{
  "hidden_size": 512,
  "norm_place": "pre",
  "max_grad_norm": 1.0
}
MLP neurons of a small language model. Each row is named by its layer, matrix (up: input weights) and neuron, and shows model dimensions 336-431. Each number is 128 + 32 x the weight over its row's rms, rounded and kept within 0 to 255. Numbers have three digits each.
Before each neuron's rows, "fires on" lists the tokens most often at its 100 highest values on Wikipedia text that the model never trained on.

fires on: "\n", "-", " \""
L12.up1390:154129168162133137112154103142138132157093118118105122146103153066193102162130132164115147176119161140089176158107134074166134126161161150144129097128104156181103122093163186142224162122127123017100151110147206113074025129113149158116142175149109189087178096157118140169118170130135100217

fires on: " in", " from", " by", " to", " at"
L12.up759:154098137155134119166107161105141140106133138134109123100104143153098121114135105116162188132115126095143082139152088197127081127146122097130131114138138108116134137116187139169158113132131182175101130099109113174104097116114054128138129124158087166148136141086112121015097124122123099164

fires on: " of"
L3.up1097:125108088141159176159104139103151121118132154150159153092120052129169110116170157082097087113183141118167101078140159152113109158083146128159072175093178063116165199099127091146173135172166156114203135115195178161140081130178084165088125166118126168138106090099132119098041093165135100129

fires on: "-", "|"
L12.up1221:192088173152178141085125150121110070098157093179143076161110098079117171134140098096178178153090063140102179117106115130103153122133150141071191127109093116155117062164166110167142111125147145076110152105158128061123126120086136075132128143112097120064076171138106140123124135147179108150

fires on: " (", ")", " |", ",", ";"
L12.up146:121197180148108192092135179102176112150123143150124108096151162182153164119108138114192119113132066110139150119101101132132127142102142106162136135085123053142207177148152074140149148106196114072111142130134111108142147126178082157109139093119167125145110073102117186148128121143112162117

fires on: " of", "ed"
L3.up1011:182071167120125136162124132114142102159098118139120057110148142140171129151078088090079120114119115077077127146095132152116167111131150099128103140114119098104181092150095137118145135193135178126208098142146161162227139129135150138104099150136129189085110112124174107121115143133134120145

fires on: "\n", " (", " Co", " \"", "now"
L12.up1712:178154119059230150116101124080196069130130157135134114142134075122127105114115117141112118166109140111099130057163124115140152161156095129144172157145092125109169105123128103114134124125122119106097181107127090137088110138135101080167151114164102132097170139086078144117176216179126124110

fires on: ").", ".", "le", " Che", " Le"
L3.up1950:153091143108174107155095180130123146170105173082091129112135118162174131102129185125169132079165125132190127149168103171148059150145171203117106179164157155077102106077158107121117115120077080170118163131109155113039176169084165088156077152108075109120162112191135128142101145154104163168

fires on: " S", " re", " un", " Un", " Re", "-"
L12.up1590:130124157165154115079165141093146125100095165151076198124111118111120098130119192118136103136045139134146129128116129169113091140170121115097134132138090072172112154089074114147112104115121078159128166101132068111154100145139087141133128167151092154092154129084169207076105210120124076132

fires on: "\n", " of", " Note", "."
L3.up504:134153094084146191155157095140111156204136124191081112095121151161128164057082086151141116102094152155146227119137099122117142162104157153091182110107211150123047130132132077102140102172077159152120102087109113111051149145134106102171150102112120132139173145168157097181095111105106102157

fires on: "\n"
L3.up862:180178100108111089129090122149128141116135114184116071102103083162123105135127115129053157128067142173093225117133105163127130141147210089072130114128168154122097161157149091122164112094106142110119108145124189085103158118094169213117148093139137164130175101134148091151101143137131110129

fires on: "\n", " (", "–"
L12.up682:158180122130134134107142176077141071121072121229132105117114090091131149148163130123107151127147125138086120082110162129177146131092071129094096187172057138165103122130129151134094077123136125140140123121169092095162136111104128079086132151107146133084182133083093185101089157094092107117

fires on: "|", " |", " /", "\n", ":"
L12.up1951:163147083173113181099141116154140142100111201168133087176078167110140092127110174189129104137096128151178141065123172080157192158073135134143110148147040149159104128128152123150177138108103104107142136093075110137182066138122107152117092082140100120079179085166170166152088110104156153125

fires on: " |", ":", "\n"
L3.up389:104129139165108126120145119117151084151109131064163135159139101166108140167165114117119083098165128166155118081139173109119169111145156154125116104127124149155061122134109141084132136099139101165137134101181140127095135157089078146118109131089175143125108143090151090129092156186138114091

fires on: ",", " of", " and", " as", "-"
L12.up1958:131129142124130126102168130141158102136161141147175158144124130153140134192146072139104159121162210077100102113147123161080089099197152137105109149128076139142118098123117187093185108121154143048114098111172130139058070111089127121131159163155074088126150113187098099124097164137168128180

fires on: ".", " St", " D", " John", "St", "D"
L12.up1563:129133127135155095098113179148161092112209128084163180128109167147121120100131111105181129146150168136128082183185165137149150158143106118117091119090114036095133128112131147163071092119168082131148070219153114088108099120176133108083170159112133069133122126126105138103105088109081098147

fires on: " \"", " un", " Un", " dis", "un", " Dis"
L12.up899:151078120204180138144150107098125097094114124124104126154137117139148068079069174176127179131130108136125126188187098115098118140149196146114171197107163121141160155120131108131139159118147173141104176090069082183151151118128061155098160150132124149150171079134152201119091127098166075102

fires on: " the", "'s", " new", " St", " its", " their"
L12.up938:105204169100183158088158090137115111147119157071135125148151135136107163048166150072157136185142129047102169156168091091104147161106130185112109126149139142158113076155122072107124147123135026136197160163118159101113110089143084140062123106117131125161077143117210088130151117190134113092

fires on: " to", ":", " him", " it", " me", " of"
L3.up1309:178070211157133113132097123181094108148162119160093070103132148140121090068195129068147067167128139164105126151082149091112175121144115140133107162153102144148088121140075113154069137105151223189152098166133109105097165168149121066148087065099081109097033140075146113172070197113086119139

fires on: " of", " main"
L3.up1322:120112166174167120100113091165166123175104153090155097157147131096134140104078148138152114172155084066114138133184201084102155128126110065149140157108138164105144153105165165093126154156144065127160119117135091138059144077151120142100161105150080123110195092141117134146124098136080155173

fires on: " on", " |"
L12.up1533:130127155127081151112157106112086153117126105141136179154126170111098081149135176164145114171158086134103134099112164126164163128155134105145114126164171133111126203111134110087154115112067132097121147111110160125108023209113084119162132177118070182202096120167106106137112090123107116150

fires on: "==", " |", "===", ":", " of", "===="
L3.up885:103175147216112152106135069175097155128107120105116114149108081196135118127125115147143077141085135132133219155099129093103136163162175101089131125082121134155094116122147173175132096134083039150105145144107101122075106124164142145137146149113104089145139156161133154117130087131132114147

fires on: " on", "born", " ("
L12.up1982:169109069146077093113116090157161146158117119137132183110130099147118137149192143158168104179088140128142115152165127126125081159088108178208138126128153136137077194157141137114161098156109138156102139135123072107136128153144196143191160133167149120123122092131189147154120140143099062197

fires on: " as", " (", " se", "or", " Se", " ratings"
L3.up1091:168141060064066127125171139117128178137153163114171105095091146160104089151150156115139076171115207136170125085114116124121124140161084083138128114174092179112111128152137194175181124127149199138165130106118103071102141103167096140188127110145181149133114114139131074140115153144063131115

fires on: " to", " of", " following"
L3.up1211:137134116134126087149133171166133091108155051082104158123166168168152161149117125132100156081143165073105110119127107062097121088105098141103128209113104142139147131112229103188144127119154172084147091128153180101151155112104115141114125126108138150155130075078129154109102186115133133158

fires on: " un", "-", "–", " over"
L3.up444:109178151098143148155154167119173129198095098162064100141076158133112117123075144144166117194132109118135172104087174134154166140220183097096118127114121137137099103104110152130133168163125109168094116143135110131089108110146086151105128197142119123095158123105135118142123146164184104133

fires on: ":", "′", "°", "–"
L12.up1735:091145084125108200156173099150095143127141163109094125169127126110088120113158130147100122117121128073137128096156139133174188128125066115127130124170140186133151131121090184102059120091091131204118109162187072086116141169088101078104122185128130153116124115144141156126140140103099108097

fires on: " with", " about", " against", "By", " by", " cl"
L3.up1940:156094125076081162103135107138151132148188068097111169095103185071128116178128123133095159157110138148193204122168131155131165150084130096055084131153130088161102171111156155141093106197167224153094159125167116056108063121099116124056115155144119179148150148107088134055119136121176123154

fires on: " re", " del", " ex", " el", " Ex", " co"
L3.up1827:135134156151083148092134107099098188121156058169095163142117132132138104147161096152168141130162148132129125141194122099172144136176097223103110134130100124132134152140125124203125108165112087117141115118129172194130062048140091156134088120172121137070180079084132140078156175136115155142

fires on: " and", ",", " the"
L12.up1546:115098108172157165066158116149135164109166102150149124112118096054120140181139065112123137181176073092129141161206147106135112134157118161152107116130112112201138162090111174143136105115113191166064107154176127135127097184118130117126148116159139162139072143067124145145142120112129148112

fires on: " the", " his", " her", " its", "-", " their"
L12.up424:170153146164145179149127114126146069179191099123102140174141159047222132149138094109134148092168113051138134130135101154077105153124103112104181177147103132100163096127135095131158134123183177115208153120127165170149207173145137150141110148097134052118147122132130125049137093139138139133

fires on: " H", " A", "\n", " T", " \""
L12.up730:131092157101153094130107087073143127118134148184119168104070199142133077110164128149134087109127080141099157112084125086159042170167107101073079173126119110184144139127154202168128081136094139127168135134139064175108120106169191109115113128114087115080173105169113172113050167107151158207

fires on: " |", " (", " −", "–", " +", "+"
L12.up457:148133158059089151068120129123137095204138095128145113110108131150166120113136169132118171115134127147110130142136068142182089118156125106156128191138072146052183139097134089108129119133108137174137139083088134083090107077118152166098121159110088102138093088142130172110077056121078145089

fires on: "|", ";", "–", " |", "\n"
L12.up693:120107125090114115147128122146115115150115163126179090120099167110136125185179105106144129094096170171135139138101092142167143106111157123092116112137122099200075161121157144137170026198143172118182116114064137159168151134072108088138135134126139173099158087132164037149140115124117195104

fires on: " |", ":", " for", " of", " –", " @"
L12.up1461:184144121142124100161116139097176137087145137080082118133158110126089121175106120101178144105143159105135093115100137127191151183139136134097117065143138160134123115077159153147083123083113107123139157087180155153173078127135142139138187138129083122166118074114132183111146131074176116171

fires on: " made", " Le", " make", " Il", " making", " To"
L3.up635:109124098126158140098113113103096157183131114189066177101075124122127148188112150116070172102128130134138108068053144105149123090137132185174192108135118128101107128155140172138152109145150129151178054094195162176144159071113117085116151107155150113125129147132150119102158128163103181137

fires on: " (", " or", ";", " to", " and", " +"
L12.up1273:154163094136038131133159129036161122132142165077127139137117160206050143149072058108102116097163174172146101125137135097131121127164128135101113143146134115147165187127082122123081140098077146072142025153136125110105157186089119099113116120140129163161104075169094098168170093055127116099

fires on: "\n", " |", " is", " –"
L12.up1407:149180144122150168151108144141106119178110081126156143124180135143113166175123118137098106162133159138096185126162139046089177108058151168144112139152098178078120124137123082167133152123123155085187112136092155124108142123129157183107118096156054131096141101117123142126131140134131206039

fires on: ".", " took", " Par", " take", " par", " taking"
L3.up155:096166095141107090165094098105180121127157068144128136111133156109130156140181119122135121106124096160114145109146159141173131110112089176174133123092061147077136091167126095100117118174112172119170161106063143161149157154096088175126153124162100075096161140097161135111161182083149117112

fires on: " (", ")", "|---|---|---|---|", " |"
L12.up1853:099180158166142110088104093146111149130136125114154141166126136096152095123084100186163172131150072137107073105139091132119129156135162153112140119196137092069183195113147139080123132136122168134139106118108127088137141117144102203125131189080110116092089121104137153071112137174072191124

fires on: " all", " All", " f", " most"
L3.up1232:150125101132146109169101131124118138147131166112118131136086120152167131165184145125124150107109112168121153127124146108103140121183184136127106148094076180079125110114100110146122087205062108148123095073090081065068094150111188177101144108148122156204144106112150177148082107185149113152

fires on: " re", " co", " Vice", " interim", " assistant", " self"
L3.up1525:097153200108082157130122143136133174137127129207137118177133075148161175120167091156129150171110167164121155124167160107144099173169068161088116216143144121104094169118145147182168146181131157221138100179141136115133189080140047121155131126118078139178191121133090177159199115083112136127

fires on: " f", " F", " m", "F", " d", " |"
L12.up560:091094091200178125123130147104128105105142150118218068159112143134167137123138079153145178175124142117145128105105183153072159120063109080124097119100104164128139145091104147104139077163081150133144111093117120127129106092108148143080106130177111121158126111147146156116137116161162124136

fires on: ".,", ":", " or", "|", " of", "-"
L3.up322:163179162165081141087148167109088165127138086137173077150101119162112153118105098158103170121078127135118091091138127146137119144059104178089172095168186126147098099141065118153170143139101193052102150137138119100124117148109112113092178155146045136098124067130135168119152097119161145143

fires on: " (", " Inter"
L12.up192:123140105131148109116044131117090107130082169107170130163121101158112139116116147064157103120167129124163145168166119104136124119172142089167134136089143095113141120116116083162157140153131094152111172115159120079116121134114130197053124117100101165114157062146121181169148111120133134081

fires on: ".\"", "\".", ":", "!", " ISBN", ")."
L3.up900:140124151128159089119144160073127122087164095121141089104143154095142126120154149094147155198117084214107147144156158171136123104110100106080169141167084149119111105131092099065147060099158107122116113128101104143171164113185139109119127107154126159146077105087127181086148128161148124140

fires on: " of", " to", " Liberation"
L3.up1584:100148159168165084120164113108096136122104115085134131129099120094156123116126171092120058098162207115131112121083139133133147119139135146131116139080139126116093178085109053163152181157138152118232134124141097078127147136101160164089125155142100104145164141115163151165071073161090124085

fires on: " F", " f"
L12.up535:138141138140116108115138076118167134150192151132178144106089107136177126140184094142160132151144131123143121149080098163122080147147124206092159114111132188152122137136095082157140099226089105161124189113137137173140073060162197135098129183141086072136091117129099203184158122166129150112

fires on: " |", " of", " to"
L3.up629:144131173156163123133083137119073122123091136204138178159114122119126107101139108093097140117153212096161136154067125113122090073104116185102132136164169111106132151138172105179100124177133107164141114091151123143065167151172172142143119074108038156114133142157114134145077135094167123088

fires on: " 0", " 1", " 2", " |", " 1999"
L12.up617:082087157130066147104095097111108105078104129146144114164116147120139127032135174085129076121103170129149162135124083097151120116111115067168177057040150135146121117156167181105126118114169111080132174164129160138130110179106168090105169144106132123118123084172175173073115194094133068138

fires on: " took", " taken", "ind", " take", " we", " Last"
L3.up1776:168128175185128113133128128091122154192129081145065144126109166103110122136146104167168123105157164122135081177174154105170186124062141116139177152142135122146147118135113106151143121123170152066154113098090120154210109124110159175132142140164174139076179111105105194134184127088118113144

fires on: "'s", " its", " a", " their", " One"
L12.up1195:117178123103108190147121086127171090155128130133131150115140145106206149043073174074098108143190099139148124126102140148104116133124123095132130114169116132151164138108123108117155115124055144116145183134094150096146106115192133124124144128156158104080098096104153092081149145116125138061

fires on: ";", ");", ")", "\";"
L3.up1301:124121161092117172100124118083151139123127158136123105128138135081132181117095125177096130094131118136110112133103140156147141145107164058115178167071174146145137137123095124130201115125087144067123119102142120179159105147139101162106184092189117136175136118161158177142126124118154096119

fires on: " On", " on", "On", " La", " la", " Jan"
L12.up669:163110124130108112123118124103156163091149102136170145121103177133155132131083120084126199145119164119072121166153045132140148220105120113125106145045085110093060124114201146165136105108113173097095111119106144081125119131110093146143176191088130136156090046111114126132117149153139179115

fires on: "\n", "s", " that", "is", "m"
L3.up212:176111166074126131133122133150120111149148105131145069143100131139084118078092111087115110107173131103054148063077066153117095128096115130142131110167088083121098157114137139167113132150144140118116101148166067107175168163126161138143114141091080140100084120112177115147091164123151082129

fires on: ".", ":", " John"
L12.up870:105127071157150114078084139112175140151130108109164073161133166126136136128078144175120155112165105126111158133181156147139159084111120113079089106112108113092143106122122119174176138148146084131129099143139158129112078085201142143105168128121127094105102155051157166130118110130153082130

fires on: " |", " but", " and", "Men"
L12.up779:118126167152093105070132116109104161144138134138113148137133089143131144112173082117171111119116148155051105144194147141129126110126102111108155080126109138155088133109084143138124133128152020147122110159192148109112111187098137127153146163160113088055118095094079116067125178114133095149

fires on: ".", ").", " study"
L12.up1267:112199142150086058036082141145093177114081133077165137133118124137096147114135111166145185060172148177136168143100154123134100085201160212155111140135144187103034143093170132092167085168124073142097137140137149167043170111067150142130070192127066127073118174124103110077120101126121121140

fires on: " Z", "Z", " z", "|", "R"
L12.up1745:119160147106158139111156146103094134155092143114131178109109097131133089117130146107152120117148072129163174087095082123144102169158195117128117185080120123105147149157198148144125114089131131128096098206106135150117135076105124078146143142115136152123134145097087107173078136134135112117

fires on: " to", ":", " |", " February", " scores"
L3.up349:114061097068100124118139170130122105107129120122110118160160144107110112080100079180135116093197220183162119143194123134120099115118155163090091184117078067096086107114112074186086183138169143112165106153157150131118101098115161170101142105122184174159092144164117099189103174082102129127

fires on: " as", " |", " a", " As"
L12.up1481:218076099100132104130111122196142173134074146092107108079099082158153083139145129168131129150089110120108073134066088112133106114168110136206122164133126144168133149127145130096146148171155152187213201113156095086148126127080125114135117158170148131079053197178131193136106125139154167144

fires on: " F", " B", " Sp", "el", " sp"
L12.up409:138109187151179120116143080102155068120104100125117154082104088154114114119153124149162159210104131143135119139115133142081073110157166141077126205143146142123186111182154122126116115154110171146118212077134111099105069103241172152129134108152134100069122161083112122126121105108096124082

fires on: "\n", "k", "D"
L12.up1440:157080058114129129129119121153166081144163170131138159096091098098090060131119123146156048089140156114134136061165158074172150188137101088111115188129119131174118142176158095135200133127146165204102143127139186159115134133118119133152145092143151088117111092143116112092118118176133133065

fires on: " in", " to", " on", " as"
L12.up1939:150076138148114122118098155143167190199122086174105112164100154149164139135047180124089176168163188078138091183114112139132180174116110142120104122114081124106098220103211121145095155184193129096198095145108111137125126130126111125062102188129108102160096125127153212112117201190167135166

fires on: " |", "-", ",", "===", " Genus", ":"
L12.up825:107114134140120113055090151122146190063138097138161135066130105119130136129117060116142131156124115182146137106075159131111099169136167157053154127070113091142112063106126129172177100105174069100113149100179116161105144151129166163156157161170126093105145159124101179085137150111151169134

fires on: " United", " City", " leg", " Town", " campaign", "',"
L3.up1117:131139086140115144113190092039121148119086149086098126165172132195144146104135116146074122123185118179134105050084118108090120122129090105104157124136124197117113120092156112088145141183138131132156147122119141119160115153133136133160120130099080147132135190125131189158093127075145134168

fires on: " that", ":", ".\""
L3.up1798:098117101132130167121153170130105098115135115138155197161192171054105078105151154125122196158091165213126092145179163192136156148162135104092142192123083112177158155098134141098095146100119094110154104161107185151184111116085117108166138122165116132139121134130115128130102087158157139167

fires on: " to", " into", " of"
L3.up362:121132206164118115160132118111167159118129181118131064107136148151102172136115118140076170093134090163142126131106087209113080155088139119100102122130145175112150109171064142106023082127130173098174127126175100155033160115143114140157106081151065151144087115132155085111129144119056156097

fires on: " =", " /", "\n", " †", " |", ")"
L3.up1471:095148087189139113153108131115143171103107091132137106152168149124126142146112139197115121117114104116104187105176174056112131113124147125114119117146066117102092136138153097112125110156081124096139117108170173112112070180127119084147163118140097119132131107125119104154128115140190129098

fires on: " 2", " 1", " 4", " 3", " 5", " "
L3.up1821:132124147161093141086130159093129143123100112122144091119100143086101171129090148183102118139095096114092125090130143082129152124079106105139140169101138159123166143158181156085087118106123125098148152136095202133165111178125197000152102135178151105072123115146135114099111166108133150175

fires on: " a", " the"
L12.up1667:136125144157155150124134152156167135140110149115136094117134178104148149158138125129131133131154130048136167131105122094130122150124089127131171070106151082093166146163156131111120160131066144175117102091139140058174123145157142151168118160157172079167206122132164080100156137180161128196

fires on: " of", " |", "2"
L3.up1754:093138127215114061070125172131132060164135094153132138119119064152157118120073176098114176125170119112126139070092113078124120128145079107100073111114134167136167165138146144146157103118103091066128140056120111143094098094168134120137198068135158164150137115137145105113131124155141157170

fires on: " |", " (", ",", " United", " in"
L12.up1379:141134191118083132136197175133101120124141100170128114145155158156133152165125078194134144094134144118121164160118089111158153107176130143079192116131177158135122205140161134117129151110159081184186139098105112131119115061136142200181099186142134124183172141153185132079141072082089094073

fires on: " the", " The", " their", "'s", " his", " its"
L12.up23:119121134159129179135127076116154074142129119222129122156183173143168117129170085089127131097108126073133127150074118071113176157081102115104174076110103135122165157170190099162186107059111149118214109156162156126161153091206126173134121188146142098107160149151162094127164091127103149160

fires on: " and", ",", ".", " or", " |"
L12.up14:088101136121139108069114102141115158162125130133132127127131091151089146114086121102159148126153156170132165191125105172131111113162132109115112134137112094149106133131127147159148114119102166095081142156131130098093111069146135162162140142190103082075108154174192123056162087144159118153

fires on: " /", "–", "/", "0", " and", " &"
L3.up1885:155155083188193092143139145145116114131117105115084160125107118115099165103112131127129127164139112143154089189131145159124142067116174108113173159094140119032143126053077123214110149138098112143121130139083126122120072102147153075119124128124166130162079093139127081121134103166122146109

fires on: "-", " m"
L3.up6:148057117220150142130083110129113121076120124135100142168181157101100143167104130151111080151112119213078086167141094101173088130104051124121195150148142108187175119119103109079096062126073116147157172138113097159114184189019129169157120148141096106139154105149120150061161111099164107109

fires on: " such", " player", " |"
L3.up1141:118179142182104171133087085096059130126094181145083085139104119093164131119099112093095170111084124143143124109108125162167173126159086127077122121166118132079135111106152126083148090095143156140110135159176124151021075144184072122090137156105151173098121079112099133193074042179095106149

fires on: "-", "\n", "|", " |"
L12.up1933:078105085126103148082088096170109133142103109125125146120152130166120168129127147135112170149172137124096055086136108195126109163071107125117142115120146065166146042203069141184145082120126179113148171127124097103142156175123141129138106215111092074141152103125116114135158141132206138135

fires on: " (", "'", "’", ";", " was", ")"
L12.up1328:113161114188153118100155121174075140108140122132117140121067164114169146131110107130088105136191129142109109064128090156146111176126174147133091123111072083094102099079108120116103155066170048116116140150072103144061083161166084179124144192109149110131142114160141141125165121127069083136

fires on: ",", " |"
L12.up40:170130136040079198146062158155123120129102109145165099090116196117126164089114122175117102110133139181071138093111104122095110117144181102119162143145144150154136158113078110104187045107124123094132160103095173140126133104137098130122177162180044164121068105173142131102109122122125202139

fires on: " b", "B", "b", "E", "En", " An"
L3.up1027:111069180109171133149153120095185129131112098149179079156109150064189048090158138176103125130147123129157139154154136101129125091116113137068119118141112137093133065167145187155119101072145120122211137169089161083104121106164147088110166130075113097109101115144128110172125116130104158082

fires on: "|", "-", "\n", " a", ",", " ("
L12.up1824:115136121125146101131137112096148129195116055161133164096133147143122118103142112120114089140085153157062124144100109106155115198091150077159067117129162151110120141119179184120099105145095091105137160155120101170153089093135120110131098136137175159144150110164092111146118069142140130095

fires on: ":", "°"
L12.up1861:118142115122119113142153114148132088139103105159082173168094084193120129115097114112096142066126118114057153090119165097111168087137109135101175111168195141097137116117119109082080122111108127210184183128178162142169100179095129131097124150128122086132129043161161138145108139059135146153

fires on: " the", " and", "===", ",", "'s", " |"
L12.up1542:143183115185099139121117070096131155182127076164163099142191145179147106161106136052126161103092155123103122085122114120090113133057109149103132091141123153130129110123130160129181080106136164063129082119132148084106123160158155137125101187120126134094115146130133121109142096187099131165

fires on: " to", " and", " can", "-", ","
L12.up569:131130157164094079173121125123136108144202115079117169095150151113142089149073126161144121116118143163189129069156200110126089157108162126149120130076134095134087125140110110112098142130150115121128197133166131104153031057164090112105129109140146131150166152172120131174113182146101092127

fires on: " and", "==", " &", ","
L12.up1434:176135102188150076166124175160112059120096174223174119139061130136127106139088034221120118157172088148151133158183146147081138119101143140096128123074146146180116110092154144139162159175123140132086157154135157076148126134150149096109116160156120181145089110170157149144199114083127131116

fires on: " and", " to", " |", " –", " She"
L12.up1895:165132153101162075097153114134129150147162175113103125127137095131139113138107134159154142120125158159124134101167158212090120143145153085167146088140062110133132111096160119114124111123098145108077076127136172111105103125119093083153118137136150115114190116127173158127139156134083174109

fires on: " |", ";"
L3.up447:105106126128095135129144135120119100166111074029132151183199155163084119104131131237104148151106158146124103135096171166184143150138121100165135147093133125176106103131123104118095162054155124118198061114133133138161145112126165141167129190193079160108130089131178112076096134062061143128

fires on: " of", " made", " Preceded", " office", " Succeeded", " de"
L3.up429:167131148131085115127115138111100097157153074177132092089160167159173128113183118107127152104137168183150143128170132145158110116143132129144109101102199126151170146100106163211152111176143134137142163126143145075080154080139159131107138115149131074173109137142202095122146081139093117185

fires on: " on", " at", " in", " a", " of", " with"
L12.up773:110082103181133203138111134145097132098146184145091126145146155174191100100097064109104111158151099067105181095117158172147141099113161164147129107085143102128106165114161131084169087085149212137156141163117202132142129134179136128142107143091137134031097085146114177147166040148076156102

fires on: " H", " P", " |", " h", " p"
L12.up657:101101170155103122132134071123137108114119129120188104217182080088154114107122155144086157110138198134113117127190085105141122133145147124213196153126137075170095072090122109094128148117166147133149079130137119078144176156141132095183084158147115159100169120152158094103154160086119144111

fires on: " a", "-", " was", "\n"
L12.up659:139144158113128125076143145183156074143133142113124115127121156132118120199173134165055089094204177130107164127157101067120128135091136127132142079154138116128084131164131053099086149225120099117141144083161166123138192119149145157103121165108129139107099067150122111145163176171118120130

fires on: " at", " At", "At", " to"
L12.up1691:161103115145111101149151117073140159143185160143125159115079172150128191108105105064170179138175137148133155141151114164087106128130108196146140189161133120096079133091183149182181096150136142194115095151134080109096166142102155131136124097105160138167108123164172097118177137127119038133

fires on: " (", "-", "–"
L12.up540:196105117121079201156126116142134112038124082190101114119162197120117145141136086135166089089199100112126131144091107124147116103121088078104164148134066160089117142157094139093119132062097105085139141099080076118165111123115101143132150144159097077127213167118118175127090112076152103116

fires on: " B", "B", "b", " b"
L12.up880:135082137124128087137119142115150131117119174105123132153115131115108102080128118142126112114176082166070157166103109110084142105125124083119143140156107080141072122134128112095123122052134071114121143164113162120149111142160149121140129163188160138090038092118149138118075139156096192125

fires on: " |", " are", " were", " the", "'s"
L12.up733:079126052106110086143109113085083095078122140166077166140100096116170170152126087106112077121188124177139124108170121059192113082133144093127124106113116091127058131156139179109179078125178169108184160128161181078089122149121147166167126133148144066112151185149113109133172119155142146087